Weights of a small GPT-style language model, trained from scratch on English Wikipedia.
Architecture: RMSNorm before each block, rotary positions, no biases in attention or MLP, untied embeddings.
MLP neurons of a small language model. Each row is named by its layer, matrix (gate and up: input weights; down: output weights) and neuron, and shows model dimensions 352-447. Each number is 128 + 32 x the weight over its row's rms, rounded and kept within 0 to 255. A neuron's up and down rows have the sign that makes its largest values positive.
After each neuron's rows, "fires after" lists the tokens most often just before its 100 highest values on Wikipedia text that the model never trained on. A number after a token or word is its count.

L3.gate877 [152 106 164 145  56 123 109 106 155 155  92 193 122 129 142 201 136  56 147 102 134 120 139 106 142 160  78 118 145  63 192 135 153 134 130 117 118 110 115  90 152 107  69  71 143  98  76  65 116 105 124 109  99 109  56 109  98 149 183  83  79 142  89 124 108 141 111  82  86 146 173 178 159 131 109  82 123 101 144 136 122 198 125 108 151 134  73 129 165 166 158 108 132 149 124 117]
L3.up877 [144 110 109  81 101  79  60 132 143 175  48 130 116 117 128 172 179 121 116 154  97 155 126 149 106  93 126 133 118 110 169 151 155 172 150 141 111  80 140 118 108 155 110 135 172  93 125 119 149 128 141 132 186  92 116 175 124 139 165 166 151 143  96 128 112 107 127 112 133 110 151 110 125 146 172  81  91  93 131 155 143 100 177 138 160 105  80 134 122 118 115 108 135 113  84  67]
L3.down877 [117 143 122  85 129 109 109 108 111 169  85 108 121 152 117 162 108 134 134  92 160 124 121 121 106 101 151 106 147 152 142  97 116 138 158 255  99  76 177 142 101  78 115 106 167 126 196 138 139 160  63 132  94 122 131 179 130 184  65 113  71 120 108  67 126 117 135 154 106 124 181 167 105 117 134 160  95 197 104 122 157 147 105 101 141 127  97 147 109 119 127 154  62 110 110 106]
fires after: "-" 48, "." 24, "=" 8, "–" 4, "\n\n" 4

L5.gate1257 [152 112 132 137  91 115  91 149 106  82 205 149 172  60 178 144 119 162 148 184 109 134 119 137 142 132  85  92 124 128 124 109 158 138  63 110 147 160 166 143  83 107 182  96  79 134 193 124 114 158 139  87 110 116  70 140 156  60 110 125 123 125 144 170  71 146 128  51 140 104 118  50 109 194 187  95 125 204 116 150 116 199 138 185 116 141 159 114 207 117 170 179  96 111 139 105]
L5.up1257 [131  99 214 158 114 202 121 143  88 129 151 114 123 131 103 200 161 108 104 112  86 148  92 135 115  86 129 128  67 138 126 177 106 123  66 109 160 127  90 145 141 110 144 133 216 136  82 119 121 227 153 112 125 129 129 101 141 140 137 143  97 130 157 151  98 137 163 110 154 107 138 155 109 173 163 144 165  98 126 150 160   0 178 142 152  89 129 130 182  68 136 162 108 119 139 153]
L5.down1257 [ 79 131 105 114  84 158 173 129 144 105 110 160 141 118  93 123 165 144  65 151 146 105  90 109 129 108 127 151 143 198 138 111 140  83 104  88 147 168 111 138 116 147 152 131 151 110 110 135 106 168 156 176  98 119 116 139  66 135 163 158 148 186 154  69 146 113 110  62 116 153  90  80  81 116 119  91  93 159 196 102 139 143 134 116 155 128  75 142 169 123 138  91 169 127 160 125]
fires after: "," 30, " in" 16, " o" 13, " Los" 9, " New" 4

L3.gate608 [158  87 163 142  69 126 145  53 132 103 165 156 151 115  40 203 155 181 177 170 120 125 124 125 126 135 117 182 108 156 138 123 104 159 129 180 151 151 124 137 147 136  82 124 118 113 128 164 179 110 171 165 110 108 144 187  78 144 115 177 186  84  94 110 165 106 110 164 123 128 126 108 141  95 164 166 156 121 116 132 104  82 103  71 113 128 149 187 107 178 115 140 104 109  90 107]
L3.up608 [137 115 134 155 177  99 123 196 166 160  94 150 148  90  59 124 105 111  73 112 150 140  95 126 111 126  92 177 113  93 125 129  94 135  93 144  98 104 112 141 105 113 113  94  94 110 103 117 113 162 146  85 116 158 107 125 136 140 171  95 174 100  77  68 154 154 108 175  87 188 152 144 156 121 167 152  84 106 123  70 123  92 194  90 138 155 162 137 121  89 136  36 132 187 154  81]
L3.down608 [115  82  91 130 115 153 110 150 157 110 140 125 147 132 142 137 158 107 107 117 149 124 153 156 108 125 142 103 123 110 111 158  99  96  84 163 160 153 112 160  38 135 141 133 140 143 129 112 108 136  69 131  61 120 146 137 122 114 189 191 155 125 158 116 128 133  66 166 162 157 125 158 141 182  81  68 121 113 106 141  98 210 161  86 174  92 126 122 150 119 129  92 177 112  26 100]
fires after: " (" 29, "-" 18, "/" 10, "." 9, "," 4

L3.gate585 [185 105 104 136 112 147 132  83 158 124 130 128 138 106 100 185  71  52 150 108 101 105 161  50 151  82  68 153 142 117 121 176  94  87 105 133 202 139  95 126 109 133 108  93 146 183 170 118 110 114 123 175 117 163 144 125 117 168  81 168 108 159 155 138 125 185  73  95 125 121 102 115 128  84  98 161  84 142 144 124  97 119 176 155 149 120 144 156 124  68 112 140 112  92  52 162]
L3.up585 [182 110 138 124 120 102 112 154 187 130 201 138 144 139 125 129  57  81 123 104 131 132 138 134 100 120 139  72 193 137 112 168 113 133 112 144 128 135 122 118 100  43 179 148 126 156  94 135 162 138 147 105 116  94 107 142 146 139 156 128  59 115 142 158 159 153 112  91 115 137 152  88 134 160 154  92  90 127  97 119 205 136 143 136 135 109  94 208 107 145 161 163 137 131 101 137]
L3.down585 [128 158  76 105  68  67 216 120 116 152  71 144  84 146 111 146 134 212 108 154 114 123 158 117 154 136  89 151  69 144 146 182 127 148 171 154 142 129 109 126  98 133  80 143  95 146 164 186 129 113 113 139  98 134 117 144  78 170 139 116 130 159 152 151 180 132 211 149 132 125 141 109 108 143 129  70 124 103 132 180 120  75 117 135 153  90 104 147 171 136 114  95 159 127 128 133]
fires after: "\n" 32, " (" 25, "\n\n" 9, "|" 9, "[" 5

L4.gate945 [154 115 103 121  90 200 114 185 147 148 133 127  54 122  85 116 116  37 118 139 133  62  96 142 118 114 128 124  91 107 121 107 133  96 136  61  94 150 149 168 150 159 138 109 127  83 104 118 157 119 147 187 125 117 105  96 108 169 146  95 114 156 120 109  82  65 101  74 128 171 160 144 132 123  88 139 125 107 175 104 137  84 188  92 198 141  89 136  81 135 157 126 108 138  59 125]
L4.up945 [149 112 137  80  93  94 164 115 159 107 143  95 161 104 157 117 163  90 112 163 118  80 163  72 140 113  99 169 134 105 114  77 120 133 107 113 116 107 115  89 166  91 124  79 104 128 140  83 115 111 116 118  99 115 194 126 135 173 117 127 186 102 108  95 110 134 156 170 137 150 158 141 102 120  91 143 151 150 158 101 166  83 171 142 151 146 136  75 129  72 138 148 174 189 132  75]
L4.down945 [149 137  74 104 100  93 117 139  84 183 102 126  94 117  82 144 125  98 163 163  68  88 123 140  92 162 120 146 125 116 103 103  61 108 155  52 108 149 149 131 143 111 166 101 108 148  77 118 157 138 139 140 112 105 116  78 110  71 104 117  87 106 131 155 118 135  97 129 147 161 112 109 121 188  96 154 180 142  83  98 153 122 141 125 147 172 150 181 115 150 142 123 141 158  62 124]
fires after: "\n" 30, " |" 21, "|" 11, " -" 8, ")" 6, " Performance" 5

L3.gate1339 [151 120 102 119 157 105  72 114 159  94 149  93 164 114 129 144  92  52 200 147 108 119  84 170 176  91  89 168 161 114 181 164 109 160 118 207  95  98  62 101  97 101 179 110 143  83 138 167 106  60 119 122 133 182 124 130 103 153 138 130  92 160  84  84 103 124  36 108 133  93 224 128 136  71  88 115 121 149 155 132  97 107 112 130 176 110 152 144 109 156 107 176 134 101  90 136]
L3.up1339 [129 138  94 148 137 146 107 118 126 143 133 122 157 141 101 169  84 148  91 120 121 106 134 142 132 136 130 142 177  79 154 132  99 160 114 112 106 126 139  65 110  98 114 136 229 131 143  80 136 105 137 167 158 169 104 123 148 143  96 125 148 123  95 122 153 143 140  71 124 131 172  99 145 108 164 105 112 140  96  83 126 175 108 109 192 141 152 105 103  59 105 179 125 104 134 105]
L3.down1339 [129  70 101 109  65 136 116 172 129 176 109 126  88 154 129 140 190 106 142 157 118 112 118 122 171 132 113 140 120 170 127 116  87 127 111 255 111 148 180 137 173 117 131 176 186  90 140 173 194 155 120 179  96 126 111 137 139 140 132 175  98  78  92 111 167 103 165 111 125  83 196 132 141  78 126  77 108 157 134 181 114 136 151 108 141 156 144 132 132 128 118 155 150  87 137  94]
fires after: "\n\n" 32, "=" 26, "\n" 19, " \"" 7

L3.gate507 [102 160 152 152 162 126 143 172 139 170 200 143  89 107 169  83 134 132 115 176 130 144  80 115 104 142 109 124 112  92 138 152  85  92 138 123 146 169 125 105 131 168 145 166 106 154 169 174  90 117 117 118 100 119 159 101 179  91 181  86  57 134 107 160  84 167 126 143 124 135 122  71 101 120 134 170  54 157 101 127 128  82 135 183 126 119 128 148  88 131 112 127 101 106 120 175]
L3.up507 [144 198 164 104 149  85 130 147 128 106  62 182 172 141 118  47 135 146 133  53 156 112 123 138 138 156 148  63 153 118 126 167 170 194 119 132 173  73 149 135 148 120 139 127  55 123 123 152 146 108 139  86 144 140 139 196 114 111 157 125 110 147 174 129 111 117  69 115 129 155 160 153 130 157  91 105 113 149 174 140 161  73 197 171 143 131 142 158 131 147 110 134 173 142 134 112]
L3.down507 [135 165 153 122 139  96 102 146 123 118 151 140 146 138 139 112 121 132 180 144 106 149 119  47 136 138 114 134 152 190  97 122 135  57 117 114 153  88 155 137 129  95 154 143 135  72 104 170 122 161 121 119 112  53 145 126 108 131 186 140  99 144 102  98 112 145  81 102 220 137 218 192 138 105  71  97  67 118  93 167 134 113 120 152 142 172 134 147 136  95 149 156  61 150 104 122]
fires after: "=" 72, "\n" 6, "|" 5, " |" 4

L5.gate1038 [ 48 113 122  52 133 127 143 168 139  96  92  73 251 164  83 104  77 146 157  62 122 140 120 134 131  80 196 131  92 154  89  85 174 163 152 151 142 142 198 209 163 139 138 169 107 130 144 145 156  60 135 170 129 188 128 213 136 126 116 134 146  95 202 173 104 136 144 202 115  96 158 119 125 160 141 115 120 170 107 104 139 140 140 133 114 111 115 115 106 139 122  62 125 193  93 204]
L5.up1038 [ 74 123 135 128 126 177 153  94 146  98  70 103 140  90 126 106 119 102 182 130 197 124 176 112 191 160 151 108 108 121 121 134 143 180 116 132 139 158 163 181 157 141 124 120 119 130 101 158 155  41 115 112 108 132 127 119 116 187  67 117 164 136 142 122 135 200  59 136 108 179  85  45 105 112 125 169 150  78  91 141 155 122  98 148 122 135 126  81 169 143  91 100 130 164 151 124]
L5.down1038 [ 90  93  82  79 153  60 110 118 121  91 148 150 123 122 149 140 112 102 178 140 144 183 183 139 147 137 155  99 172 167  75 139 120 127 118 137 167 173 119 140 157  54 100 114 134  83 122 123 168 138  94 161  72 121 133 149 174 156 110 126 104  94 114 134  82 148 125  73  62  70 122 131 103 150  95 110 114 137 104 110 105 103 101 104 141  85  64 141 119 157 126  77 159  49 102 179]
fires after: " one" 22, " of" 15, "'" 11, " the" 7, " is" 5

L3.gate1218 [149 194 210 137 116 141 101  22 165 107  89 121 129 150 178  55 124 136 114 112 168 144 157 157 129 125 119  99  57 133 139  93 138 135 124 110 110  97 114 128 189 150 176  91 141 150 144 154 144 123  67 121 192 122 198 130 109 125 143 123  87 115 141 164 111 130  84 109  90 145 100 151 126 170 142 178 117 137 151 131 147  89 154 146 114 115 177  71 110 207 150  69 124 101 144 130]
L3.up1218 [163 132 127 164 152 136 144  50 165 157 110 119 149 104 104 153  78 117 124 172 141 130 125  97 133 133 160 146  98  96 138 101 189 108 129  84 118 149 201 142 125 137  79 123 143 104 138  94 118 195 131 100 107 179 150 192 148 143  90 134 103 212 152 126 137 163 104  94 116 115 167  82  98 134 122 124 128  88 151 148 107 118  95 120 176 184 176 113 150 117  26 133  71 141 128 154]
L3.down1218 [136 140  95 135 174 150 105 111 173 114  99 118 138 131  98 155 181 145 148 172 135 140 116  78 169  88  73 120 138 117 155 129 102 156 148 183 176 150 105 173 126 162  87 105 168  90 147 141 121 108 152 100 114 130 137 103 127 166 155  86 127  92  96 134 135 169 121 138 111 114 149 146  24 111 130 181 114 107 116 164 164  74 116 104 142 171 116 112 124 123 172 187 101 153 105 155]
fires after: "-" 33, "|" 20, " \"" 5, " (" 4, " Bon" 4

L5.gate433 [178  93 141 189 112  89 135 148 118 142 146 132 174 114  81 137 128 131 114  88 178 184  95 186 148 127 121 147 111 114 111 126 113 103 200 184  87 164 153 138 156 110  82 168 160 158 163  91 133 105  70 143 197 162  85  78  84 135 122 121 134 162  59 134  48 140 119 160 119 138 116 104  64 106 105 203 185 135 132 103 161 149  88 138 139 140 113 120 139 113 181  57 214 186 112 126]
L5.up433 [115 100 182  89  98 113 143 140 105 121  74  95 110  99 123 161 128 146 113 146 132 179 136 114 145 120 131 105 124 110 111 170 104 139 154 111 159 111 146 172 154 142 125 152 137 135  65 109 102 156 157 169 129 144  63 124 128 210  55 101  67 128 104 162 113 186 102  69 109 172 125 152 123 143 151 162 163 160 101 124  72 116  58 129 110 105  71 146 122  71 162  50 116 139 170  59]
L5.down433 [156  51 124 101 127  88 129 181  79 107 131 153 203 164 128 123 171 119 157 170 124 186 100 152 147 158  85 147 102 119 129 145 138  90 128 175 132 170 105 143 154  98  88 203 134 193 122  90 181 118  89 150 162 132 122  98  64 121 136 125 126 199 116 176 111 138  80 103  67 158 111 110 128 126 114 170  98 149  75 113 113  97 168 125 140 143 143  90  79  77 131  96 134 121 165 145]
fires after: "," 38, "." 7, "?" 4, "}" 4, "a" 4

L5.gate817 [143 180 117 123 196 159 143 124 108 141 142 128  60  97 159  79 100  84 171  87  33 145 140 122 212 105 139 178 187  96  77 134 119  60 130 145 127 154 145 138 118 133 123 150 176 124  99  77 113 145 136 133 123 107 162 135 180 141 174 112 107 124 109 154 131  55 192 147  66 132 138 167  84 159  97  81 143 104 144 151 171  98 125 133 140 154 159 102  70 147 146 150 102 170  88 149]
L5.up817 [109 111 125 163 100 132 128  98 166 143 138  93  93 101 103 142 137  93 169 137 142 120 128 118 139  97 107  86 108 184  97 170  94  81 156 164 112 105  84 180 130 128 123 111  91  90 100 182  96 108 110  63  85 161 113  99 177 182 136 157 136 111 165 137 118 158 169 209 137 138 135 144  62  51  95 129  73 120 121 156 162  92 113 157 132 156 110 145 158 133 150 136 176 155 171  80]
L5.down817 [155 122 143 130 118 158 125 156  95 115 108 128  77 145 114 134 121 144 165 135  96  71  77 128 121 164  90 160 152  82  41 132 136  77  83  97  88 139  56 114 143 172 138  61 109 120  94 137  92 108 120  97 132  74 143  85 119 133 179 190 123 149 125 150 115  98 124 127 108 137 183 148 143 121  92  92 145 104 156 123 184 115 100 183 132 163  77  62  98 110 162 108  88 157 134 144]
fires after: "." 25, "\n" 12, ")" 10, " Website" 6

L3.gate179 [123 126 166  78  86  53 146 132 110 116 105  96 171 138  85 122 121  65 203 167 130 105 155 156 122 138 148  78  70 128 109 128 210  60  60 140 137 158 155  75 132 154 189 137 126 120  78 105 108 103  95 115 154 116 124 150 145 112  86  96 138 123 161 137 103 116 121 124  73 105  92 132 116 144 130  98  98 155 114  71 138 100 142 154  78 148 142  98 155 145 188 185 129 126 194 129]
L3.up179 [136 113 138  94 141  76 179 179 100 117 129 129 117  74  50 192  91  70 100 162 193  82 144 147 137  95 176 118 125 120  91 117 120 131 123 160 122 141 164 128  80 138  84  86 166 139 104 132 162 180 122  76 172 114 163 158 122 126  53  94  85 206 154 137 133 153  69 114  56  95 124 117  78 160 142 143 154  96 138 112 123 144 159 125 138 140 136 177 159 203 166 135  80 110  88 122]
L3.down179 [145 127 104 143  88 135 162 101 142 124 113 147  74 127 112 160 129 226 111 217 177 140 140 104 142 126 131 119 177 120 159 101 144 133 129 195  85 172 179 116  73  76 103 139 133 117 133 133 104 155  93 115 180 128 134 119 123 172 125 102  53 135 131 164 114 171  96 163 108 118 120 107 107 183  47  55 134 138  82 140 157 132 111 135 111 150 109 162  96 171 112 157 142 104 106 102]
fires after: "-" 35, "In" 13, " (" 10, " Sub" 6, " \"" 6, " En" 5

L5.gate1206 [127 164 131 131  49  89  93  85 113 137 145 143 178 147 168 168 132 112 117  81 131 114 140 107 171  80 136 160 146 108  80 128 150 114  83 148 149  84 156 120 139 112 158 125 121 154 118 162 135 113  88 115 136 101  59  64 151 103 116 155 159 118  92 183 138 177 146 104 147  96 111  93 101 103 132 165 119 101 140 128 169 146 112 127  62 170 124  90 196  92 168 125 122 183 140 119]
L5.up1206 [126 184 139 172 174 156 104  88 136  85 100 165 129 143 106 165 162 126 108  83 160  59 154  76 147 138 169 100 127 106 159  87 124 186 110 132 141  95 115 158  72  86 146  58 125 135 117  89 115 170 130  99 145 153 147  69  92 142 110 120 137 106 131 117 117 176 131 142 114 104 155 130 101 124 137 134 133  91 140 125 107 113 122 103  67  94 143 122 167  97 110  92  72 151  81 135]
L5.down1206 [176 201 117 138 110 117 132 109  82  89 161 134 167  86 181 126 130  77 116 140 136 132 165 145 167 226 103 192  99  75  76  99 146 119 135 130  99 129  98 155  62 175 129 106 140 126  62 169 140 152  98  74 116 140 141  56 107 140  85  88 102  77 100 157 126 222 190  91 153 133 153 118 155 106  50 119 129 121  58  75  83 118 122 135 152 143  55 153 111 120  96 127 122  90 130  81]
fires after: "," 24, " in" 19, "De" 7, " University" 7, " At" 5

L3.gate316 [153 124 118 188  69 110  89 136 123 148 128 131  84 129 130 102  98 143 172 170 113 131 173 154 106 112  56 133 157 113  55 113 185  98 204 124 122 115 112 173 102 110 129 179 154 115 122  41 153  87 132 113 111 120 107 152 135 189 133 142 126 162  81 118 102  93 111 143  50  72 156 149 111 153 143 115  92 106 110 108 136 159 159 125 107 114  99 123 122  88  90 138  89 151 121 132]
L3.up316 [103 129 134  95 198  59 156 163 158 138 130  85  87 116  56 126 133 101 173  98 170 118 155 110 130 120 160 185 113 162 176 119 100 104  89 130 137  94  86 106 167 104 114 166  46 149 172 117 122 128 163 121 137 103 156 130 125 121  89  92 164  96 139  82  61  88 143 144  97 209 123 123 114  84 122  87 122 119 131 110  74 141 176  70 150 129 100  94 132 147 180 182 128 125 164 111]
L3.down316 [178 130 150 105 117 130 110 118  86 114 126 147  85 163 126 130 110 127 208 130 122  62 109 173 126 121 117  83 146 143 135 106 152 141 103 106 100  96 142 144 128 122 129  75 169  76 172 120 105  93 174  80 109 139 173 103  89  88 123 143 132 172  85  89  99 113  76 135  78 118 149 132  69 128 155 151 131 107 121 175 138 186 144 129 129 125 211  72 119 118 191 135 143 145 142 160]
fires after: ")" 16, " 2" 11, "\n" 11, " 3" 5, " m" 5, " 1" 4

L5.gate1245 [126 123 144 143 155 147 129 148 141  31 124 109 161  66 106 143 134 156 122 125 175 118 118 172 176 167 122 125 138 216 111 104 151 125 135 181  41 143 120 108  94  80 156 105 131 107 149 137 128  89 127 148 100 164 143  92  90 106 163 146 113 108 136 120 117 159 113 145  39 162 136 107  83  90  92 142 137 120 130 131  98 107 159 131  54 150  72  74 115 132 177  97 111 170 127 119]
L5.up1245 [133 137 117 180 122 148 201  98 164 149 111  94 144 112  96 117 133 133 108 160 210 186 140 136 137 123 102  77 129 157  87 154 104 128 167 173  95 170 144  84 112  62 150 127 209 124 141 136  97 137 180 152 127 122 140 115 159 145 119  84 142 167 171 141  81 178  86 175  38 128  85  88  68 153 147 153 191 106 100  91 142 105 124 128 100 128  73 160 126 192 153  29 156 160 158 120]
L5.down1245 [149 113 115 147 177  90 169  69 151 136 153 126 193  95 103 145 140 162 116 147 166 163 156 113  92 173 122 158  98 135 102 129 117 118 157   6 156 143  56 114 139  82 106 203 150 129 155 114 156 137 131 166 113  99 125 182 147 171 160  77 150 119 149 137 152 154 180 154  78 179 125 160 166 129 166 143 142 165 104  41 193  89 102 107 140 138  93 148 139 129 144 140 104 137 146 111]
fires after: " the" 19, " a" 17, " was" 10, " of" 9

L3.gate1268 [154 145 180 189 127 124 141 151 107 134 156 219 116 110  97  80 100  25 137 133 142 118 160 112 101 107 123 115  93 146 136 166 142 119 104  75 117 109  98 171 162 103 160 110 125  88  78 169 131 126  83 135 108 139 159 189  97 140  92  61 131 111 127  50 150 207  88 174  44 110 168 124  87 161 124 136  59  86 186  98 103 115 159 178 162 131 143 152 164 137 129  80 124 138 148 147]
L3.up1268 [ 93 173 120 137 165 119 150 107 129  88 154 115 153 133  80 167 181 135 139 122 172 159 144 109 189  95  89 116 121 118 142 105 159  56 126 147 159  84 137 189 133 230 155 125 151  83 162 144  75  70 114  80 156  81 175 121 146 160 105  83 147 105 143 136 131  43 141 108 147 168  82 140 110 141 108 153 112 118 129 139 125 118 102 144 111 125 125 191 150 165 116 105 153 149 122 107]
L3.down1268 [145 126 126 139 141 111 154 158 182 158  92 120 154 145 114 135  99  59 151 161 120 138 133 126 100 113 151 214 127  96 124 164 206 146 190 154  93 160  94 158 167  90 106 151 171 166 130 120 105 148 143 137 155 130 128 115 149 131  58 110  79 104 158  98 142 154 128 138 188  99 141 114 137 169 137  70 101 112 105 145 142 114 115 141 162 145  85 129  69 209 136 122 143 162 154 149]
fires after: " (" 58, "-" 13, " \"" 12

L3.gate1314 [135 167 134 143 123 137 135  87 135 112 154 164  86 110 152 213 174  90 177 206 130 156 119 105  83 133 175  87  86 125 150 120 135 117 145  63 125 176  96 106 157  83 125 101 138  62  99 166 137 160 103 175 147 100 170 150  91 118 106 130 122 149 119 177 124 148 127 125 115 158 161  71 147 120 158 145  78 111 164 141 142 121 116 112 180 124 204  24 134 135 119 133 152 126  98 117]
L3.up1314 [145 138 188 102  69 184 103 143 150  88 116 104  93 141 182 141 124 110 149 116 128 133  31  96 137 126 103 157  73 112 146 114 140 178 178 121 117 148  64 136 110  69 147 160 165 130 111  96 155  96 195  89 148 151 133  39 103 153 119 127 109 154 102 145 175 112 185 151 134 152 112  36 142 183 154 201 172 116 118 104 124 153 159 102 186 149 100 190 123 115 205 111 181 154 161  65]
L3.down1314 [139 108 101  80 134 152 126  74  88 140 171 129 104 118 108 121 120  63 104 129 162 140 155 140 115  99 124 136 113 174  92  86 115  86 141 127 126 168 188  97 122 184  73  79  81 134 158 146 106 153 102 139  36 156 131 191 187 113 132 112 110 138 124  93  93 101 120 122 144 116 191 131  96  81 117 116  52 114 119 123 102  67 199  85  90 139 152  57 101 126  87 138  99 154  68 126]
fires after: " Released" 17, " Doctor" 11, "or" 9, "hel" 9, "col" 5

L5.gate327 [155 131  94 142 100 140 101 183 179  67 104 132 114 161 125 166  98 131 111  91  83 130 131 135  96 135  82 117  99  95 124 111  72 105 133 109 198 146 174 175 143 116 103 185 107  90  87 118 128 110 104 115 135 125  88 107 108 119 140 141 120 122 150  83  95 203  95 128 151 128 107 109 120 173  88  76 139 167 108 134  96  95 173 153  98  50 130 183 135 139  97 158  88 135 104 146]
L5.up327 [205 100 119  93 142 170 134 106  99 137 126 112 121  90 153 177  97 102 153 176 126 130 128 159  82 138  77 183 158 127 117 127 138 122 140  80 100 185  97 164 152 117 142 109  90 180 115 114 151  55 122 170  73 132 158 110 172 122  97  96 131 122 102 112 115 145 123 116 162 135 135  87 132 118  74 160 132 142 117  99 117  93 126 185  73 123 158 132 123  72 114 146 132 113 145 151]
L5.down327 [144 142 203  85  41 179 149 154 124 169  95 167 126 104 190 150 164 128 113  97 108 122 156 172  91 129 116  97  88 116 129 166 164 102 130 128 201  60  59 189 101 104 139 123 141 177 107 119 103 118 116 163 109 165 117 104  95 128 155 137 150 108 125 108 151  89 128 176 255 149 128 132  94 172 117 108  61 185 120 111 135 175 111 127 103 166  94  81 147  97 140 204 168 131  98 159]
fires after: " |" 30, "|" 25, ")" 16, " Kr" 5

L5.gate1276 [126 112 152 156 134  88 162 140  89 142 209 146 144 130 107 118 152 139 164 155  93 104 146 144 141 142 132 145  99 137 123  93  87 143 150 153 115  73  92  87 103 159 112 123 115 127 106 175 131 118 141 137 136 127 110 174 115 165  99 110 165  97 101  91 135 136  97 126 114  86 161 125  88 149 114  90 170 168  89 122 113 188 128  91  71 136 122 104 149 207 120 146 148 121 113 112]
L5.up1276 [139 123 100 107 112 165 139 114  97 125 145 111 110 157  99 150 187 174 118 121 146 126 104 118  92 118  88 153  83  97 127 161  48 164 101 152  87 108 126 179 112  83 199  88 105 107 209 133 207  96 209  67 111  94 156 147 123 157 150 109 188 104  70  92 168 184 123  93  69 114 165 105 125 107  99  51  77 147 163  99 130  82 169 107 123  74  98 108 122 146 139 119 132 145  67 111]
L5.down1276 [182 161 109 157  63 150 194 123 116 112 129 122 189 138  94  89 163 103  84 166 144 149 132 145 156  81 110 157  84 194 198  85 167  82  89 136 131 129 116  93  72  96 167 101 117 150  82 128  93 138  90  78 158 119 120 156 134 108 143 190 178 148 155  81 128 111 149 127 152 115 170 163 163 136 208 119 123 117 139 105 135 101 117 129 109 108 118 149 138  72 124 114 127  86 140 173]
fires after: " |" 47, "|" 17, ";" 7

L3.gate1323 [111 115 130 111 140 118 151 126 153 148 122 123 128 147 117 159 149 154 123 154 167 142  95  89  77 131 137 156 102 163  91 135  58 140 105 163 141 174 143 119 213 165 116 111 163 128 174 119 126  84 116 144 150 159  93  63 178  68 159 146  99 140  85 131 114 156 147 143  72 105  72  61 120 160  84 117 103 126 137 132 119 157  82 120  88  96 157  80 117 143 141  84 159 110 154 117]
L3.up1323 [ 70  96 134 117 108 132 121 141 185 186 122 125 112  98 103 125  57 124 121 148 149 138 119 138 126  97 186 170  77 132  92 107 101  61 116  67  84 155 128  96 181 147 103 153  96  97 113 117 158  66 107 124 193 162  96  85 154 169 100 113 128 158 155 149 217 162 103  83 124 121 145  95 114 166  98 135 106 111 171 122 177 111 166 153  42 145 150 116 140 106 178 109  81 172 168  86]
L3.down1323 [ 96 104  89  71  87 123 148 136 169 153 108 168  95 112  96 154 204 143 114  86 128 169 133  82 112 115 118  90 128  87 129 114 134  86 137  69 112 110 138 153 105 158 128  84 110 121 129 133  57 104 124 182  87 120 131  96  88  94 153  96 109 173  98 190 118 176 115 172 126  74 159 132 117  56 106  84  79 161 184  64 101 130  72 208 195 141 146 111 113 184 132  66 116 121 114 118]
fires after: "." 27, "," 24, " Th" 5

L3.gate479 [152 134 140 138  72  90 113 133 105 130 186 204 147 141  84 197 110 106 121 108 129  81 178 117 148 180 137 119 161 147 191 147 166 154 122 121 135 100 137 119 108  69  93 111 116 115 105 185  80 145 129 125  98 111 124 134 143  96 108 137 149 185  91  89 180 105 103 192  90 164 126 142 157  85 126  93 117 119 128 159  93 109 124 143 143 111 171 135  69 134 168 110 129  91 133 151]
L3.up479 [113 150  45 139 126 147 138  95  86 110  98 155 142 129 147 116  94 147 149 124 135 115 145 113  89 150 116  84 113 101 143 133 127 174  86 121 152  99 120 149  34 164 152  73 157 130 142 194 111 184 149 138 126  75 136 148 141  93 147 114 130 150 125 126 138 103 104 124 131 177 138 119 141 117 127 128 190  91 117 132  68 114 104 113 113 169 150 149 150 137 148 156 143 186 167 121]
L3.down479 [133 101 167 159 122 127 132 138 114 153  68 103 125 123 136 114 158 166 189 179  80 157 127 136 133 128 114 130  82 165 120 131 132 125 142 128 140 141  84  76 101 128  74  69 203 121 119  84 121 164 108 174 120 111 146 111 108 139 133 145 123 157  91  51 137 137 160  88 175 163 130 149  86 130 120 125  92 103 120  48 152 114 117  55 134 144 149 145  85 106 154  99 130 143 122 162]
fires after: " (" 40, "-" 11, "–" 8, " \"" 5, "[" 5, "\n" 4

L5.gate702 [145 178 190 165  63 122 174 112 134 165 145 144 106 143 117 121 172  55 143 141  95 231 152 163  83 106 101 132 109 128 116 107 103 101 149  89 186 117 132 142 179 158 150 246 119 118 101 180 195 100 129 123 169 143 156 150 104 144 154 114 179 136  88 178 142 189 126  97 146 121  72 115 113  83 134 130  92 176  89 158 170  97 149 106 100 110 121 138 135 153 136 147  88 135 123 117]
L5.up702 [138 101 119 131  95  83 113 137 119  90 150 184 133 171  90  75 200 122  96 140 136 127 140  82 135 153 156 107 123 104 150 128 125 144 120 115 188 138 117  97 136 130 140 104 140 154 125 160  93 158 143  99  64 128 142 154  63 124 129 144 150 175 126 100 107 173 119  97 103 213 130 171 128 115 158 159 165 190 154 144 105 114 151 124 113 159 117 137 140  82 149 151 130 147 200 153]
L5.down702 [126 134 168 172 120 126  87  59  60 153 122 164 120  90 122  87 204 176 142 103 178 126 137 121 110 113 145 158 118 155 112 120 122 114 117  91 159 178 122 122 149 123 134 170 171  37 132 146 124 124 155 145 121 103 150 172 145 146 133 115 197 139 107  99 124 136 148  93 132 136  84 164 133 108 176 145 137 121 111 152 123 131  85  88 197 125 176 112 140 130 181 158 148 155 135 141]
fires after: "=" 54, "|" 26, " No" 7, " |" 7, " =" 6